Weights of a small transformer language model: 9084 steps.
MLP neurons of a small language model. Each row is named by its layer, matrix (gate and up: input weights) and neuron, and shows model dimensions 522-617. Each number is 200 + 30 x the weight over its row's rms, rounded and kept within 0 to 999. A neuron's up and down rows have the sign that makes its largest values positive.
A block is one neuron, or neurons of one layer that tend to fire together. Before each block is what it responds to, as a language model described it from the Wikipedia text at the highest values.

Tokens finishing a highly predictable word or stock phrase, mostly census boilerplate ("65 or old-er.", "two or more races.", "Mixed race"), plus later pieces of known names (Haw-ai-i, Over-w-atch, Masc-ot).
L5.gate293,192,214,184,290,237,235,183,234,191,188,182,205,203,208,213,183,246,216,187,221,250,171,186,268,235,237,161,146,190,158,214,185,173,142,218,205,231,230,177,170,187,194,200,168,150,173,208,212,172,214,165,213,198,168,219,182,247,183,232,94,190,196,230,197,181,188,175,240,227,179,232,190,182,225,189,167,211,191,243,227,198,202,205,151,162,187,235,174,174,188,159,194,166,230,238,173
L5.up293,205,204,257,225,220,178,174,163,209,192,213,176,215,195,186,219,224,145,161,194,191,221,235,232,236,188,259,114,218,213,174,233,230,215,255,219,257,184,191,212,227,265,186,203,201,197,191,290,211,200,202,240,187,208,242,176,180,177,214,213,225,260,224,174,201,173,253,177,253,189,237,221,208,150,175,164,244,223,202,197,218,173,186,230,214,190,164,192,139,147,161,181,216,184,208,218
L5.gate2054,196,216,209,203,161,198,205,212,175,169,244,243,205,180,172,166,230,148,192,210,216,183,198,232,242,200,186,156,231,116,192,186,203,205,198,217,187,176,223,192,230,157,191,146,171,207,206,210,160,213,223,201,220,210,212,139,221,221,228,234,177,196,232,219,216,217,220,270,198,235,194,180,198,173,194,220,222,198,152,245,192,187,243,205,200,223,194,195,216,239,216,169,194,199,241,169
L5.up2054,180,186,127,163,181,227,168,182,239,196,187,221,228,218,175,212,244,210,169,185,222,192,153,222,182,245,213,216,238,241,212,212,209,174,187,248,167,171,170,181,240,197,150,198,224,190,221,209,174,211,165,194,215,220,228,197,163,203,166,192,172,188,198,201,215,198,176,182,254,142,176,201,237,162,239,252,123,192,199,220,195,203,223,239,254,201,242,203,185,206,172,198,196,209,202,178
L5.gate2160,195,221,206,191,219,194,194,179,173,200,199,192,239,234,226,250,150,162,161,158,180,172,214,210,220,202,189,193,191,211,175,182,214,183,162,244,109,141,171,165,213,224,228,187,205,220,201,195,211,227,163,237,182,201,189,179,204,155,207,165,193,230,154,182,171,223,210,171,172,186,244,217,207,201,185,215,211,210,166,174,213,196,246,252,178,207,230,193,185,178,192,209,228,242,188,152
L5.up2160,241,183,189,199,224,221,137,223,182,199,201,191,143,182,221,251,195,223,180,205,171,247,151,232,277,192,229,215,169,198,166,174,197,216,200,149,235,192,173,129,204,188,189,191,215,209,194,217,155,201,188,196,191,171,181,226,170,169,146,170,169,198,301,209,203,232,154,184,184,174,250,174,204,252,183,200,250,232,229,196,205,231,132,146,194,129,249,191,170,183,217,203,200,208,175,159
L5.gate2521,213,190,200,247,165,158,222,203,202,173,189,215,264,179,170,235,177,183,156,166,222,152,194,199,161,140,164,168,198,209,220,182,171,128,207,211,160,188,215,174,218,147,233,193,202,195,183,214,238,179,185,208,156,151,217,182,226,167,164,189,202,177,183,199,185,171,159,190,251,231,217,200,188,189,215,217,227,211,214,139,261,158,202,182,178,228,230,162,174,174,172,210,191,266,225,169
L5.up2521,221,170,193,213,221,231,221,195,230,205,192,213,189,171,195,187,141,168,203,184,224,166,175,182,163,243,151,192,172,192,270,187,246,226,193,211,231,173,239,205,224,173,166,222,198,183,161,154,245,252,163,178,253,186,156,196,208,215,273,200,225,219,186,201,202,148,177,225,207,189,146,188,154,173,209,221,180,216,211,197,194,157,210,191,194,195,181,171,176,165,195,214,192,209,229,217

The second word piece after a short opening piece like cl, C, St or Sc, strongest for the in in clinic, clinical and clinician, also ap in synapse and ategory in Category.
L4.gate962,228,168,226,179,218,200,170,243,200,179,198,170,211,170,169,206,193,201,212,175,167,186,188,193,207,166,170,208,217,236,189,222,227,196,200,195,250,203,215,227,231,167,218,223,205,210,218,191,235,199,236,203,126,208,247,179,184,199,234,212,124,182,176,223,163,192,247,212,197,257,180,236,254,144,283,194,209,229,170,151,211,224,219,162,215,231,186,186,193,204,172,233,252,204,170,200
L4.up962,249,174,263,195,262,186,184,224,201,214,157,193,234,188,141,214,172,218,243,197,169,220,213,235,205,199,161,237,260,232,210,235,217,212,204,246,208,149,226,158,223,151,202,180,175,270,195,185,215,258,222,240,257,156,222,170,209,195,218,176,194,180,158,207,222,124,189,209,179,211,183,244,192,137,211,211,262,163,154,175,189,232,158,225,246,227,179,212,211,209,198,226,249,161,134,214
L4.gate973,208,220,211,215,204,221,178,239,151,211,206,196,254,227,247,207,257,140,194,181,178,180,249,162,178,162,186,252,209,236,232,178,183,174,197,201,220,232,222,233,203,199,221,184,187,176,221,147,222,123,239,206,198,239,212,167,204,250,187,214,186,187,186,232,169,184,226,185,243,166,186,251,254,171,255,221,223,178,198,223,210,267,207,192,275,236,216,210,189,192,173,219,162,207,236,142
L4.up973,199,237,199,183,228,246,219,246,173,196,240,160,169,190,231,190,247,158,187,200,220,220,213,204,157,219,196,216,184,226,213,286,188,195,236,259,262,196,227,223,211,229,214,180,210,225,181,219,251,237,164,283,184,223,166,212,201,192,206,275,201,187,183,207,169,190,232,170,236,161,270,194,201,156,207,206,193,169,161,156,195,218,164,218,222,270,252,182,158,167,151,259,188,153,191,228
L4.gate1011,173,254,197,160,141,222,206,214,285,170,213,155,194,244,208,249,195,175,177,217,252,189,180,196,144,212,189,238,151,192,168,252,231,227,166,253,184,155,216,234,156,216,234,179,194,245,155,198,208,158,209,222,212,194,206,167,263,176,212,232,188,193,192,228,168,167,226,217,213,214,157,193,179,193,185,214,159,224,146,242,199,130,275,201,184,297,209,209,208,240,189,209,211,206,229,245
L4.up1011,237,217,147,164,140,178,180,230,206,206,221,219,208,189,209,233,263,165,159,191,195,223,192,170,178,199,166,175,230,222,218,216,237,225,185,180,206,203,248,183,175,246,265,198,155,257,211,166,225,160,170,203,269,229,176,209,231,191,210,223,228,127,141,194,228,228,183,202,222,181,201,194,203,98,185,256,194,259,153,222,157,175,170,216,231,171,209,196,182,284,211,188,204,166,180,181
L4.gate1136,203,201,222,179,149,187,227,261,145,155,180,193,221,177,127,148,221,149,230,167,164,166,209,196,202,202,227,197,226,201,220,206,165,211,252,137,167,266,164,222,209,156,183,232,131,194,241,171,174,201,188,222,250,213,234,139,243,255,195,298,248,251,194,224,230,196,190,206,244,205,202,212,211,225,212,251,206,183,150,151,181,230,292,207,248,250,195,186,230,173,232,187,219,174,181,217
L4.up1136,184,183,182,167,241,218,147,181,216,217,192,221,237,135,236,213,224,196,229,250,148,209,197,213,223,256,171,222,194,232,213,150,206,199,223,214,161,186,237,181,195,220,167,194,240,185,154,183,181,208,192,153,195,165,176,170,230,214,187,158,201,239,185,197,228,245,172,201,210,163,132,240,145,229,233,228,212,218,245,246,204,231,157,232,160,221,186,226,164,139,194,189,259,216,170,170
L4.gate1444,220,243,213,201,197,200,199,168,204,184,219,228,223,195,197,185,258,190,177,236,157,158,178,176,226,200,195,151,228,209,213,196,161,218,208,158,219,204,181,181,233,140,188,175,187,208,207,175,188,203,267,243,127,188,241,167,182,182,187,230,191,191,184,249,230,221,156,214,229,212,214,264,190,203,214,178,194,223,231,204,173,193,190,181,213,223,176,226,211,199,182,254,232,141,165,174
L4.up1444,220,216,225,185,206,223,201,162,219,218,165,189,201,154,207,212,243,171,199,224,217,208,180,181,177,227,167,214,182,226,219,161,167,238,179,189,164,220,215,220,198,166,182,228,243,224,205,159,274,221,209,222,218,202,212,246,219,230,254,224,221,191,173,178,211,214,159,155,169,204,228,224,181,221,202,225,215,198,195,216,196,225,237,180,177,161,187,171,178,231,187,165,168,148,176,205
L4.gate1873,218,225,156,210,188,208,269,195,161,142,188,233,228,180,219,179,224,172,216,178,169,207,183,168,208,231,192,199,217,215,198,163,160,223,263,186,190,241,185,204,185,137,184,205,222,155,212,148,209,214,200,198,183,197,198,184,222,234,156,261,212,254,137,177,231,204,236,214,247,202,138,227,190,207,210,155,178,220,233,232,188,232,257,226,231,186,153,229,174,173,177,204,218,167,183,197
L4.up1873,176,193,156,162,203,228,185,215,255,187,162,207,163,138,162,166,225,151,225,194,210,181,240,204,174,228,241,203,171,222,190,161,201,164,200,151,209,273,127,245,166,138,199,196,188,242,201,165,200,231,156,203,243,251,230,248,204,230,185,189,246,153,203,214,184,173,187,213,223,158,251,208,210,248,220,223,164,177,212,189,204,203,208,202,222,178,197,227,193,197,197,231,237,115,238,210
L4.gate2155,140,196,210,210,231,194,146,205,149,175,238,162,203,162,160,193,195,191,217,220,197,184,275,189,156,214,209,211,194,179,212,200,237,169,189,157,181,192,193,180,171,205,139,215,202,246,225,206,242,151,216,196,193,231,254,180,191,266,151,230,215,208,218,164,238,169,160,134,193,151,200,203,186,137,204,174,192,281,188,170,167,226,193,127,266,162,169,213,227,211,167,206,239,179,162,215
L4.up2155,183,209,217,196,151,203,239,165,268,194,164,189,160,225,197,189,214,213,188,151,198,175,181,228,229,230,181,289,235,259,198,280,198,184,224,227,180,181,212,178,205,212,280,185,198,177,156,182,193,190,173,175,186,199,156,228,157,163,286,243,240,198,178,192,171,187,181,199,189,197,164,185,212,218,271,221,229,199,177,230,157,189,160,222,139,219,220,194,164,181,174,230,231,188,193,204
L4.gate2556,240,176,206,216,216,184,229,160,141,195,185,202,184,235,175,263,200,248,228,191,234,219,193,252,223,172,206,229,175,146,192,190,197,259,211,174,148,168,173,158,227,243,212,197,188,246,227,227,195,193,137,222,161,206,174,167,208,220,173,213,177,212,196,182,172,226,202,196,201,281,188,232,227,162,224,209,178,177,224,204,210,182,173,213,239,199,176,166,203,193,186,206,178,198,217,213
L4.up2556,190,176,225,184,204,244,255,276,221,194,201,167,183,186,178,192,219,178,215,192,199,191,223,245,158,203,200,243,211,195,237,258,199,248,200,211,222,162,197,187,166,232,203,174,198,213,185,170,163,202,206,205,208,188,227,159,226,243,174,201,212,214,230,235,241,180,172,267,183,228,173,210,183,204,232,198,176,202,192,200,239,175,178,270,229,226,221,218,177,158,200,228,146,174,200,208

Line breaks between fields in taxonomy or biography infoboxes, distance numbers in sports result tables (1500, 200), census "Males had a", and mid-word name fragments.
L4.gate24,220,202,182,214,191,185,196,210,119,169,206,272,150,191,201,184,194,221,157,172,195,228,214,207,175,204,212,204,185,193,216,226,218,166,208,121,233,172,178,215,229,163,251,196,227,184,219,161,216,195,211,151,216,225,213,176,196,147,212,237,218,189,180,204,196,210,179,164,203,175,183,182,185,220,175,218,174,235,249,234,197,189,235,154,190,206,222,224,215,221,196,242,237,132,202,218
L4.up24,194,164,161,179,157,147,191,185,222,188,233,176,273,205,173,180,180,206,187,268,208,176,215,238,180,176,170,178,244,174,183,185,235,192,265,188,220,252,210,221,180,142,222,221,222,255,151,201,247,157,234,153,249,183,206,183,154,212,216,184,142,181,182,203,239,259,185,132,148,200,256,205,190,149,218,220,229,211,239,186,204,223,227,176,219,160,184,172,141,185,151,174,213,208,238,208
L4.gate395,217,212,168,169,243,199,223,187,173,172,181,212,171,218,217,242,214,222,183,262,160,196,190,199,205,191,226,205,231,210,172,192,219,219,208,218,228,128,206,227,237,190,241,228,189,252,199,249,153,209,202,185,200,165,228,180,209,222,154,173,207,189,153,129,202,185,191,209,215,243,262,180,213,177,213,194,210,160,199,211,174,178,218,202,229,194,248,215,209,208,165,185,168,194,213,195
L4.up395,214,196,251,191,163,192,272,240,203,173,202,208,189,187,187,179,243,196,181,218,118,179,168,203,179,186,244,172,196,189,149,165,202,200,197,200,222,176,168,212,185,158,193,184,190,222,212,155,192,173,161,189,207,206,160,212,190,195,236,251,190,137,245,185,210,149,203,234,242,234,246,182,195,203,183,205,167,185,193,219,234,207,210,197,218,188,148,195,192,201,189,174,250,214,144,200
L4.gate691,158,188,186,232,204,228,220,158,223,159,217,208,133,183,250,194,159,212,196,156,155,157,252,257,193,208,211,190,207,262,187,184,229,167,192,197,230,170,154,251,231,139,232,144,256,135,185,229,166,197,238,227,185,217,199,199,165,231,215,198,239,203,197,200,162,204,203,240,173,238,207,151,193,225,235,187,160,226,202,197,188,226,196,206,181,152,192,208,191,181,196,239,191,221,241,235
L4.up691,224,209,208,212,211,189,189,165,203,200,233,202,173,186,231,225,215,185,197,155,205,188,180,209,220,206,222,197,228,185,194,247,223,186,209,190,166,183,152,211,176,219,220,233,194,256,165,180,154,262,234,245,218,156,212,232,203,190,206,241,174,201,163,197,148,218,168,245,260,234,183,177,185,226,206,142,175,214,189,187,160,214,224,197,209,237,199,161,249,150,152,167,213,208,203,163
L4.gate780,139,205,251,123,233,149,184,178,194,169,193,181,191,239,233,190,212,194,193,231,131,238,142,179,201,251,201,190,180,189,236,198,157,216,175,156,212,184,204,243,257,173,246,183,200,216,229,255,173,198,196,136,216,221,189,209,203,167,159,198,226,206,288,214,197,232,148,198,190,201,261,175,207,225,242,204,192,137,222,230,241,213,259,189,188,161,233,179,163,203,181,184,208,246,256,127
L4.up780,162,197,189,147,184,205,212,184,241,199,202,199,230,220,198,203,193,176,172,192,170,207,180,205,192,213,191,177,211,254,190,182,233,209,231,168,189,216,214,199,217,234,186,186,188,214,174,180,164,155,246,191,192,236,157,180,185,218,193,229,228,238,202,181,157,217,140,187,190,206,211,165,198,146,262,214,184,137,179,252,215,192,198,180,228,213,238,153,178,207,189,202,204,204,212,140
L4.gate1229,190,277,235,196,185,189,206,177,194,134,235,272,150,149,223,202,180,177,161,171,117,177,190,156,159,225,227,197,137,219,226,218,196,189,196,180,168,203,202,247,169,155,206,231,158,201,199,195,158,231,252,228,167,189,186,209,211,218,230,208,197,203,214,245,181,206,219,195,169,196,212,216,192,157,179,194,160,228,174,222,248,229,253,151,185,247,179,163,147,164,178,189,217,236,222,192
L4.up1229,243,192,274,263,216,190,184,193,182,182,215,168,203,182,205,163,167,246,238,177,210,242,152,209,237,162,221,218,237,212,250,219,219,159,194,205,207,207,179,103,192,211,252,157,212,191,232,208,141,182,202,224,214,185,201,210,218,201,167,223,161,190,209,171,180,224,230,208,184,173,177,257,181,198,211,242,156,190,181,213,269,184,167,211,217,238,162,130,158,155,175,176,212,182,226,166
L4.gate1801,188,221,232,221,234,201,244,237,201,182,222,153,165,141,236,244,179,239,163,195,126,181,206,179,194,202,128,201,216,234,180,205,244,198,190,165,256,198,144,223,177,200,207,183,154,225,185,210,191,227,184,196,217,209,221,233,198,257,225,172,265,164,203,263,205,160,240,182,185,161,206,256,191,224,208,215,209,200,195,182,152,199,194,180,240,223,240,177,184,186,208,251,205,182,257,225
L4.up1801,192,211,191,237,230,192,217,206,194,214,228,175,145,215,246,159,169,271,206,184,207,260,232,217,180,229,153,216,208,225,238,202,211,197,170,189,189,189,196,207,216,134,220,221,171,189,222,237,248,246,217,193,145,175,182,199,197,237,175,199,213,182,216,190,222,273,237,249,192,194,208,210,214,197,229,213,196,199,208,208,174,249,200,164,226,217,232,239,165,178,223,257,122,189,209,205
L4.gate1826,145,193,222,197,208,190,162,115,190,172,169,231,113,242,228,224,244,227,182,234,123,180,214,260,212,236,125,208,221,242,165,222,214,159,198,170,230,219,172,228,181,218,222,214,190,140,239,217,183,189,252,183,199,235,174,225,210,221,233,229,199,236,176,213,217,208,246,202,191,208,152,227,196,165,220,208,213,203,176,227,145,245,249,229,188,195,202,217,214,204,221,249,171,161,191,154
L4.up1826,215,207,174,132,227,192,194,168,156,171,224,258,227,178,228,225,232,214,160,196,199,176,233,215,210,168,236,171,186,149,161,221,198,196,185,179,237,216,207,247,200,191,146,206,187,244,206,201,204,231,161,171,151,173,191,191,215,230,185,192,141,183,176,241,227,198,213,205,133,217,204,192,254,120,198,146,180,207,225,189,231,178,146,168,207,179,183,200,200,260,235,164,217,214,233,174
L4.gate2377,212,187,248,192,180,169,206,147,201,141,230,205,215,219,195,168,181,188,204,188,182,226,256,189,159,225,208,161,202,261,234,199,222,180,200,193,159,202,193,192,206,228,209,255,201,216,186,239,186,263,199,241,208,210,170,166,198,180,254,153,218,237,160,249,161,226,229,216,231,178,230,254,142,144,224,225,172,221,210,239,199,213,189,243,207,229,179,183,216,220,226,241,253,197,244,166
L4.up2377,199,232,205,246,273,237,169,191,219,199,262,165,175,231,247,217,207,217,146,215,147,247,204,191,164,174,122,144,180,209,194,209,215,191,167,238,236,207,200,186,212,223,220,179,149,218,261,183,194,220,151,202,239,207,178,215,173,217,177,204,210,153,193,216,187,170,186,248,190,161,236,245,204,192,166,224,212,214,163,235,195,169,195,191,149,224,230,162,191,222,248,212,251,153,250,182

Second pieces of words or numbers that follow a one-letter or digit fragment, as in g+ene, G+dansk, 35,8+33, 50+Hertz, often in tables and units.
L5.gate63,194,158,192,226,235,172,148,216,194,111,211,210,180,181,207,174,214,166,151,132,171,188,286,173,231,202,169,198,220,168,228,227,159,177,210,124,234,199,197,205,224,158,203,207,212,225,200,209,220,195,215,212,184,235,213,145,219,188,194,192,158,168,169,207,217,186,216,175,242,198,172,224,191,218,177,221,203,174,197,186,179,174,202,161,223,243,201,235,182,245,201,256,211,171,212,226
L5.up63,186,162,242,144,224,217,208,237,179,204,210,226,193,229,188,183,201,154,151,160,220,198,208,178,259,257,204,205,201,174,189,209,199,189,220,132,202,238,167,183,212,126,234,206,213,230,195,177,154,267,224,134,162,181,186,187,164,154,261,194,186,186,174,188,177,225,199,157,242,163,167,265,190,196,149,250,203,193,228,190,220,198,208,147,162,233,159,222,195,230,208,198,229,182,181,207
L5.gate404,265,244,192,193,211,213,225,226,144,172,192,207,147,285,266,217,205,189,170,143,175,253,196,149,172,191,182,233,248,207,158,233,210,200,201,211,260,211,228,201,219,198,166,146,136,226,181,218,198,230,169,232,206,202,240,169,154,207,248,225,184,121,229,240,209,164,189,185,223,203,168,181,177,172,197,196,162,181,177,226,224,217,248,220,213,193,254,209,197,203,160,210,214,212,205,214
L5.up404,187,208,156,283,192,216,165,138,204,187,219,150,183,228,227,211,191,235,187,213,213,195,164,187,170,163,183,197,223,237,159,207,166,198,231,202,178,162,237,247,197,225,229,172,242,187,155,224,206,182,188,218,203,148,231,236,182,192,239,215,187,152,209,189,231,183,250,245,197,227,167,191,204,143,207,191,217,208,218,175,194,167,180,182,197,201,255,219,140,206,238,205,176,197,222,185
L5.gate530,201,198,199,238,186,222,163,232,194,173,249,242,246,177,153,237,246,161,231,236,214,271,217,245,185,181,216,206,205,229,248,168,206,212,247,216,191,246,212,256,209,233,236,210,163,168,202,166,265,156,182,156,167,172,182,201,197,221,195,163,124,172,199,214,158,244,186,216,261,208,255,214,198,196,177,188,243,204,162,225,235,214,166,210,198,199,176,206,182,238,145,226,260,200,204,184
L5.up530,173,201,224,230,216,186,219,181,189,211,162,230,212,189,202,175,253,206,199,192,165,187,165,163,254,200,200,194,175,174,206,209,224,194,197,165,218,171,230,215,195,190,182,227,232,202,183,196,157,234,232,240,249,247,188,193,213,201,184,211,170,203,178,132,209,202,241,203,224,246,177,235,190,218,190,152,186,201,223,216,177,240,218,218,211,287,115,251,178,166,199,190,219,199,116,233
L5.gate785,196,209,218,185,192,204,257,216,160,144,202,215,195,166,177,223,293,169,188,179,190,239,232,208,194,231,212,215,218,205,225,253,183,202,187,162,208,206,203,215,188,196,257,249,137,193,253,182,285,203,194,233,245,212,196,235,180,252,226,187,154,172,188,217,206,181,171,180,238,186,214,226,210,207,192,261,223,208,215,197,183,213,272,196,213,237,215,209,186,199,192,284,191,135,167,190
L5.up785,128,199,244,206,244,182,224,216,175,154,213,221,138,114,180,225,239,177,179,206,217,171,184,218,207,194,173,172,236,200,179,229,193,193,254,192,193,254,173,204,123,193,144,201,185,193,229,165,170,269,186,192,204,214,186,258,179,193,230,252,147,213,199,199,223,191,236,173,212,201,170,184,146,230,165,212,211,191,183,214,215,188,163,229,232,256,206,199,176,228,188,208,210,192,217,233

Tokens inside boilerplate text, mainly census demographics (decimal digits, "The per capita"), plus "and" joining parent names and numeric table cells.
L3.gate791,253,162,235,208,215,179,231,205,180,148,265,216,197,188,240,208,250,186,193,212,159,205,213,204,196,207,206,189,196,207,219,183,213,186,217,231,142,167,188,210,229,173,238,194,190,206,245,179,272,222,225,146,233,231,163,208,211,208,290,211,171,241,157,211,212,160,179,182,188,224,208,211,177,179,188,156,177,185,220,188,201,192,211,194,189,209,194,215,235,211,158,221,152,239,235,261
L3.up791,195,175,128,251,221,195,217,198,183,219,199,210,197,179,184,232,213,196,228,224,206,198,171,188,168,188,190,172,199,176,168,198,224,193,191,297,224,164,230,171,236,206,199,183,199,181,229,170,260,180,163,161,212,160,241,219,184,143,185,178,202,254,201,204,202,199,184,175,183,231,191,217,202,196,131,265,193,230,193,204,178,244,230,198,241,204,172,200,169,198,179,197,189,193,221,220
L3.gate991,247,203,216,276,213,204,199,242,213,181,215,182,206,174,199,163,183,173,182,253,206,178,180,211,219,119,173,142,204,162,172,186,202,152,212,177,254,170,196,207,201,138,216,215,188,180,191,220,203,156,226,200,176,212,193,154,191,249,205,159,159,240,232,178,223,163,239,166,205,179,189,201,183,196,227,171,170,197,250,200,264,242,199,250,190,234,226,184,210,196,220,256,161,171,231,190
L3.up991,200,223,133,173,182,238,187,226,218,222,204,233,211,195,245,242,195,214,199,226,188,171,167,202,177,215,240,162,177,212,172,225,137,186,249,222,225,211,206,193,198,170,213,184,162,253,244,238,205,199,189,187,191,187,169,214,154,257,199,220,229,194,185,205,221,150,193,275,206,146,168,195,194,260,176,203,223,245,223,157,214,208,215,221,210,205,169,209,189,223,122,197,141,188,199,166

Middle letters of short capitalised codes in semicolon-separated racing results tables, such as the C in MCH and RCH or NS in DNS; weaker on first words of table cells and other Wikipedia text.
L3.gate1813,226,186,226,176,205,192,185,210,203,153,184,199,178,166,166,262,240,187,206,183,188,194,199,190,240,246,204,181,227,214,186,246,214,171,226,190,208,168,199,167,216,188,220,169,151,195,190,227,230,203,158,184,100,236,197,183,187,224,258,170,170,217,204,172,195,225,233,197,195,206,204,198,205,242,245,211,203,227,198,158,194,212,168,192,221,223,131,200,154,182,134,199,186,186,254,187
L3.up1813,226,182,206,214,215,176,176,228,190,219,210,210,141,257,241,220,197,218,228,181,179,143,241,193,225,206,231,222,216,177,149,187,220,192,195,268,202,232,214,243,248,176,169,197,185,185,191,234,165,202,211,182,203,219,245,215,195,243,246,167,184,179,180,171,196,209,198,225,178,244,198,190,183,218,198,164,238,152,217,219,241,239,185,235,180,243,189,165,240,218,260,232,183,118,209,215
L3.gate2314,187,227,223,190,195,179,164,190,193,135,194,227,221,204,230,194,229,189,171,172,122,200,219,185,247,228,193,240,189,209,182,229,181,177,258,173,273,213,191,200,179,161,261,195,163,221,229,209,208,171,209,196,168,190,245,195,165,219,207,155,161,202,159,176,147,166,204,232,151,257,211,185,173,244,233,188,191,183,180,176,192,233,199,195,167,211,177,167,213,209,205,226,227,140,196,155
L3.up2314,195,242,199,179,153,218,113,174,212,229,258,184,165,175,224,188,155,191,182,165,219,234,208,173,195,220,144,216,204,220,192,259,193,221,201,179,185,174,209,239,215,215,190,150,177,182,134,232,193,258,220,206,187,237,185,197,243,203,241,191,198,178,209,172,245,166,205,230,220,190,234,144,179,201,186,260,199,176,178,155,193,199,151,197,176,258,192,261,176,244,187,211,159,239,215,181